Weights of a small GPT-style language model, trained from scratch on English Wikipedia.
Size: 14 layers, width 192, MLP 768 tanh GELU, vocabulary 4424.
MLP neurons of a small language model. Each row is named by its layer, matrix (up: input weights) and neuron, and shows model dimensions 64-191. Each number is 500 + 25 x the weight over its row's rms, rounded and kept within 0 to 999. Numbers have three digits each.
After each neuron's rows, "fires after" lists the tokens most often just before its 100 highest values on Wikipedia text that the model never trained on.

L9.up127:498525500526507468525513540499488529501486469489497477477491530506505484462479470495490480496489480493484494535474480535477507500476496513462443484542510510503522509490531500522560452562497540503505552477515535529541536525493513517499448527576506500438496515509504528483473484481469493486479476506511481499501520485479500484485501506476497484457480502482540483480517459486468478561521
fires after: "20", "19", "–", " New", " Los"

L9.up239:482497498493487523488518541526460530492474520522500488477531482487505481536526497503485472548518463480496475511492498545516556515512503493491484443523512494476495521508522463487515483489492496467524500458502536511503496510456489533499518487541458507489517537480459477480519478465466481475529501514524528504497526515508526424492475513432499514532472465484509485431512482519498518551479
fires after: "20", " place", "–", "\n"

L9.up714:486483532518490541474506531493510514477512492505535484497529500494521474468525486537505484526507484478530481513500467515525479482500477537491450535565490508518461488489514527531545477516524511510495493451504494499468477530506516491463513522520498494469543520484491534514496500505474538469540500502530530489537521468466548486513457492471542454471477492533510532446522520476483531498511
fires after: "20", "19", " resp", "c", "om"

L9.up597:460494512522537519440499529499461495495508463495507521512515506496487527507529507528456470514507480518473507480514507489486499493484484464540520485522505495550495459516513492485560495474498520442530509483515532505490527508491504500487427505520498511521516498488522507460479522523504527487492514474531462515462532444488544493559496544449479478486510516477502460517559536483535525511476
fires after: "–", "20", "-", "s"

L9.up91:492514562522534502513490503488498479451494460522503488496521553523477491453507519459509487510541503513477475533523497505503490512493493465526453519497550481582478462495502489470503470529463517464490519492491489481460508491510499464493456469535506524489513508479477473510506480480507508510492519501520465481494481545493503497506498549462507468503532537507519436479535517520466514503553
fires after: ",", "19", " United", " O", " Register"

L9.up3:491476499509490493459477498471493488525496492491520471506510541480485532498473499503469509488510494493460509535517470507487518527515558537529485492495487502489480465484521523524483491548532525467525518517482501534516534508505485493490512509530462500473486509452451531486486523510480482511492513512520468480509502479513529476567500500493454518498515540515572492481527500554435539508519
fires after: " the", " The", "The", " Ex"

L8.up586:471535501504510502530496519497486510462516470504487507490480485486499468522461458514495471477499495455493516509497475483508515478493529522482527501525440515504489506526508458484551511542542524472496503465507507501509520512459474489488432504529517496482509523483450512491472481467487518510483492501512491485554563479503505456543514502502466481474456493483504493510476481461501477485452
fires after: "20", "19"

L8.up7:479513505507500515472508519429491495489507474476506532475488490513528454508517500520517460523488472482484478537475457511500532534463534546522442477465472455532504504519505513489545492509530547490514499470501523493480497520488504512540500481552523508501546512512567507505428461503488519522527479527495488483516510530489509481522460513439514538482454469486478487491515499511511517510528
fires after: " ", " (", "19", "20", "–"

L9.up252:499474504480493482469528549501531507484495466501514516506523478467525504501500518514476509505477517502470530543505479502502532481503485481516443493558499512528520519520518466495529463505489554494521543476511544495482505522478506490518441517574516515499545514488503503508477474507515512508488530489535489479471546546491492481546494502468472432458482499494493507515491483499495491518502
fires after: "20", "19", "-"

L7.up698:514507491546510468498506516479482513469525473504505466540511543467541507462540472552500495492466494478511527514479490517462531508494512489507516529503533507495485487488541525502537490538495568496485512498503551486482511506523501521520445511524538529457474496438497506470485464516484480473506510518512480492503511460534475482511523489489477489463459524502497508515522521500475498513474
fires after: "20", "19", " "

L9.up760:542506502525475503468515507478531534501497485512574523488492482496506490521506462503470530470505500475467508534473436503508490472474527519506505517491483538478496514494525520470509511481520486493498541487483505531518487514469480536565463454534507417480504528526512489510468491506487467516499503506519499494500479452456470482491522525532462477454479476527492510481491544548503487491452
fires after: "|", " ", " /"

L8.up85:512504508497503494494531512501468507464503518497493487486537510510522533536482516557490455496512458473483480502481487482523550464499484539477486434514528486534494540503494516506511500508493516513521505484512529509484511475543497535514472486567477527493501492508511479489486507436460488469492518499514474491519513530464523458513460490444491508479457491486488477475516518509483505558528
fires after: "20", "19"

L3.up571:511531518497479494471487538467491502479493468465496532527522490466449479548474482482541471490515484495527516485471500465465514480489515518498512445508465494504491513527540476480498460492548491492508484503501496496461527497501513507488515507565547496486494517429490518494488493504476521508509500486472503440563530467482542536521485523460510506502477501503514461513473452514530459523486
fires after: "19", "20", " ", "18"

L9.up66:487510553508476485451512548509479513505535478506509502528502497490486477461502495463493481530476486513480507515510485498481481490469461469441460472550496517518496488500499496507480490521469526498464496482519520495469539534466499533497478516514480539479457507518476481456494519535493520487472476509548475457544494518462488469493555516507517508487496518487487499451500467553515498561488
fires after: "20", "19", "ation"

L8.up668:499502508490507463497538546496510531485499496512537510495541510489513472477491473514511501545502474508467471489479490518481522517510503481472409461482519448524541500524546495529493510473485551477493531479501510525470558499486508538488480475535550522471500523516509491497460477494481513465484514503489511470548551514477529454523526521453556537452500479521493490473508481502512531524473
fires after: "19", "20", "°", "."

L9.up564:507491478515489500500509502539504499460513511503538474486545509494488419490540515514478497500496477506457496506532488539501542516515473537524467438494533516491499494544514460511501485468508500464505469479470554516507522526482496490483462506544534537517510507447459531494470490462501476494475489553514528509496504509508503474485507525440472515518502463528534508469489486519487473560523
fires after: "20", "19", " ", "-", "–"

L8.up740:510535499516497523502519501534513503506497485494556494501489545483512492504500531520546494533534516514490484509495456531527486513505498474472480474507512473477461467511506501489508504487512558491450451482445514501500523454498498485505491457484496486449524484510496532509467480507492481508440485529474467532485489459508508493564515517468496509492491518510509458491520534515455566510500
fires after: " c", " C", " A", "C", " P", " G"

L7.up504:463511510477505478470488541477476477500462485495528505481538489519499465510482550554517519543506468477484486500498510493516538485475533473494431442532515513495520492554512469447528497527505495483527493493521550519495549523510508570500489479524506475486532483462483497481478511525495467482498546528479505498509536517500523451505492491478490553491483478495502475475515498496500525507538
fires after: "20", "–", " |", "19"

L9.up96:503475520532461492452532513529511466491493499493501468482539469469508511466520523436495512549488519527463507513487534533502527499503541486512446491442498501510505478528498459513506469471533510527474521459490491496488549495505481505472482474506482499515514524483508514517525541487462513510468492520514471470495518456496504476475474493530450501513508459539483453503505530518486497573454
fires after: ",", "-", " ", " un"

L8.up685:470487504547520502498527547477463496476530473499500493477507532527511505462483537500516521530491506507498477517519510480505503471486524463503481451514532446511540520546482494486537511483506519505495486502483499477477519538455501527527487466506463459512507507497484513523493513477471507537464491490482474519534536514487505483509489499483495512492490520532513468506540552559497496526537
fires after: ",", "–", "M", " F", " V"

L9.up358:504534503507494451467492519461494512520472515492548457471482516450518498531503542523477523509530525467446524512531503514490518485489477518482475478524505497501520439479510497502542463459558515485475525536519504538531552501468488497533482485512467480504522544497496514514506467488475460465465495480523462459502496482508520501503506537473465501518487489469527472489527493492484491508488
fires after: " the", " a", " an", " their"

L9.up158:514512501516472478479469526524461492483518506484522438486517530521528496471550518505456472524494498518484484508533484530540499478477438485475471480499546505512468508511509515580494526490500536540520506518520490511499541502491473478517500542514471527493512516493490509505489496481456474483513503503533468503509526490502494463518502482476432489533480518531562465472487501539466531509521
fires after: " the", " a", " his", " The", "The"

L8.up364:509539522501482503486483521531504467468510430548521508482503508519473498480508499511536494510519520509477503482504477489509464499475533469532459467482519493520518525516504516497495513484496531477466469525481550560450494486519512522544483499480484469461499516491492520517468493451513512488450519503464469491514499485493492479504499536463460535520499545492536467456527523514454559504492
fires after: " C", " I", " V", "M", "C"

L9.up608:496514501493439453480519566532538529507521501480528511523536517509518460492496504481506514513509487486472491555526490506515491491483513504491436503485504507469560484489523460521473460496535496481492503496453491496515533504508485497519495472512509467498559500513548524487475508467473486486457483536513484518530481504483521474486546525491467513511503506483528481508474472543466531501456
fires after: ",", "-", ")", " P", "),"

L7.up596:523513482526480504480475526472536485501459493507505461472533472464559472525511566533458517501497478507484489490519487524502468510502530520489522476536513499490523477493511487510499494458531508456492530503505528531495497492456484525520434490506513458499492543491478492523514476515447478445546518486473463459510550503534483465500523546484437517460460504463511484520519476504504513481494
fires after: " "

L7.up311:463493504495488479490535513500490515523543528482536464491492510499488495510500509535499478559477502474488499535528477491485531475508465503509482499509505455476533521510513508505525455530497462549489476484523497495445533525513509522508491462476472512489473486510508467465482536463507498487524477500503511465490516514518473470533523521454513484514517491517466483528466494515508531520545
fires after: "st", "St", "b", "ag", "ley", " lo"

L7.up416:523488508477492525519553516511535523461504506482516501473488480485482415514559501466491523520493505507462494507507484524479485522488497543449504483504481506486425534499514493508530483507505512496520509473461530514499455539524529531478476511482488461504512509477508511538497492493549501538507492522470475482581490502458506471502525506490538528507434459502494479501516497470532527465465
fires after: "20", "19", " H"

L9.up149:486514512536515532515491551466504487479514442508511495497511527490498496527474511541487506486523454445488469496468453503514506496486496522539423502557521485500500491514554505478544452536513506503442515483468511497488495480448490477486489490548509513490500535518521498509506498479503507495518485481516494494507488487504521483535498545497517513486512533488479485523512481544462521502544
fires after: "20", "19", " in", ","

L6.up368:501516506542495458478495578479507464515463521505524516483500485518481492501544498513473454521515498489453516503525478475480510505524492478507518464488494498499485509485495508484560493482510489509508504510530485499455477461486529481466460532488538470533528437471494519530550459498488520537476477508516499500517523486468486468524487541510493490521494495486475482466554462504477472508458
fires after: ".", "-", "–"

L8.up67:510509521504515501468527461501519478445511541474508529488540477511480490519500495515517512496453509508489531494488455512482515500490547498491459459510504511506481492493520480512512525528485526522520483472483540479438535479493491525473481507550481499461546534477462508499469460545474530546516522508456506463550508474498528517521527488485519474550477470554490504477457481508531467525491
fires after: "19", "18", ".", " were", "20"

L8.up27:496531501510493523513507560485508524450505467485502537458496535498510484483521507491522491540497506469466465500498479530496571502480515497523462482501491484536477499516530502503567486505534473502476513439496512495473474508497479482508472465510518455500539535530511524480495459516545537529504525513471513473543517519448508471504498501492502523505502463486488483476503543536494486501479
fires after: "19", "18", "20", "17"

L9.up128:500511498502447463499495548530516501496473486512545472507504494522522438543484505504488502520484482523474500502519482515480526507485487496487468449515491508499511536530505481522496486452530523504516526480465542538547516529513476531502500528495497500515510479506482527451484503463519433451484520570529507490515506500472534477538506518510466554482452485488532518536485455505514456542528
fires after: "20", "19", "–", "\n\n", "-", " is"

L7.up616:493502517490434496522501545488494518499503491507487510499546503508556511513489530505499481510512493439462497499509466485472531470485480544469460467421507447506525525467523465503479473504510530502489524504511474494470517510520448522530465500486503516513495474524530474473467521512518508438533514499561505509483560524491487547511519517506527519489452481498472475514481521493509497504478
fires after: "b", "w", "st", " B", "tt", "sh"

L7.up147:524543513495514496538509475520503542495494446490490527454520471500508491492519466493505524561525442486440501523496429498508500493499517545500476478521475504478489517513526472499480489476481506532488499488473544492488532526481551509506472498527497501514512472521500498432521531494484520503485493500555478527480528507438529496521497491466510483476459482506456495517532495462494506512514
fires after: "20", "-", "l", ".", "b"

L8.up719:545533509521443509450492530453458504502518473499524512484475491495520413480502463500522474502514477508459487498465486538506522538488493483483487519520480478503483533453532472491533523536521509431521480499485516509485455577466517498563465495500562496485484495518499490512529503502485503496496561499482466470514500506513510460542502476510532490504522483507495536476487520516500505477502
fires after: "19", "20", " v", " V", "17", "18"

L8.up555:514466534483528512489485527498514523505519497504554497497487538440519475467537466459487508493494473512457528503511446519492486520506513525503501479547474490552494489539528469499517487557511486456486537492500554495533529476444516514484465480555486518479528526492490488499490461480498517458461520531535487480500492507481516480524550499466433446487448502509512510516517510504485485517531
fires after: "20", "19", "18"

L2.up134:456504499533498482484483484497515520481501496513539489520508541493525538464526522507492543522504515496485508506564492548517492483508479511468494468457536483529468510490502512495476502535499523501473549464493561488517480529503478508521476458496450540452527526472494534470470535477472519491511481500526524520501475510483494482484532484494486479495495550501521496449478542508471559493536
fires after: " the", " The", "The", "ing"

L8.up49:476515519488507510490509496492548491492481521487486511492516497502491453508526469482463507543470500535479482508501478495493542483484545471499456484485491474505518496537517477488523499489509497553502478470497562525477540489514512515509503475500523494475553502489487507488457508459493512477464516529474514526523508551435492471548490497450505541519496470502468443506513497501474490539511
fires after: "–", " (", "-", ".", "W"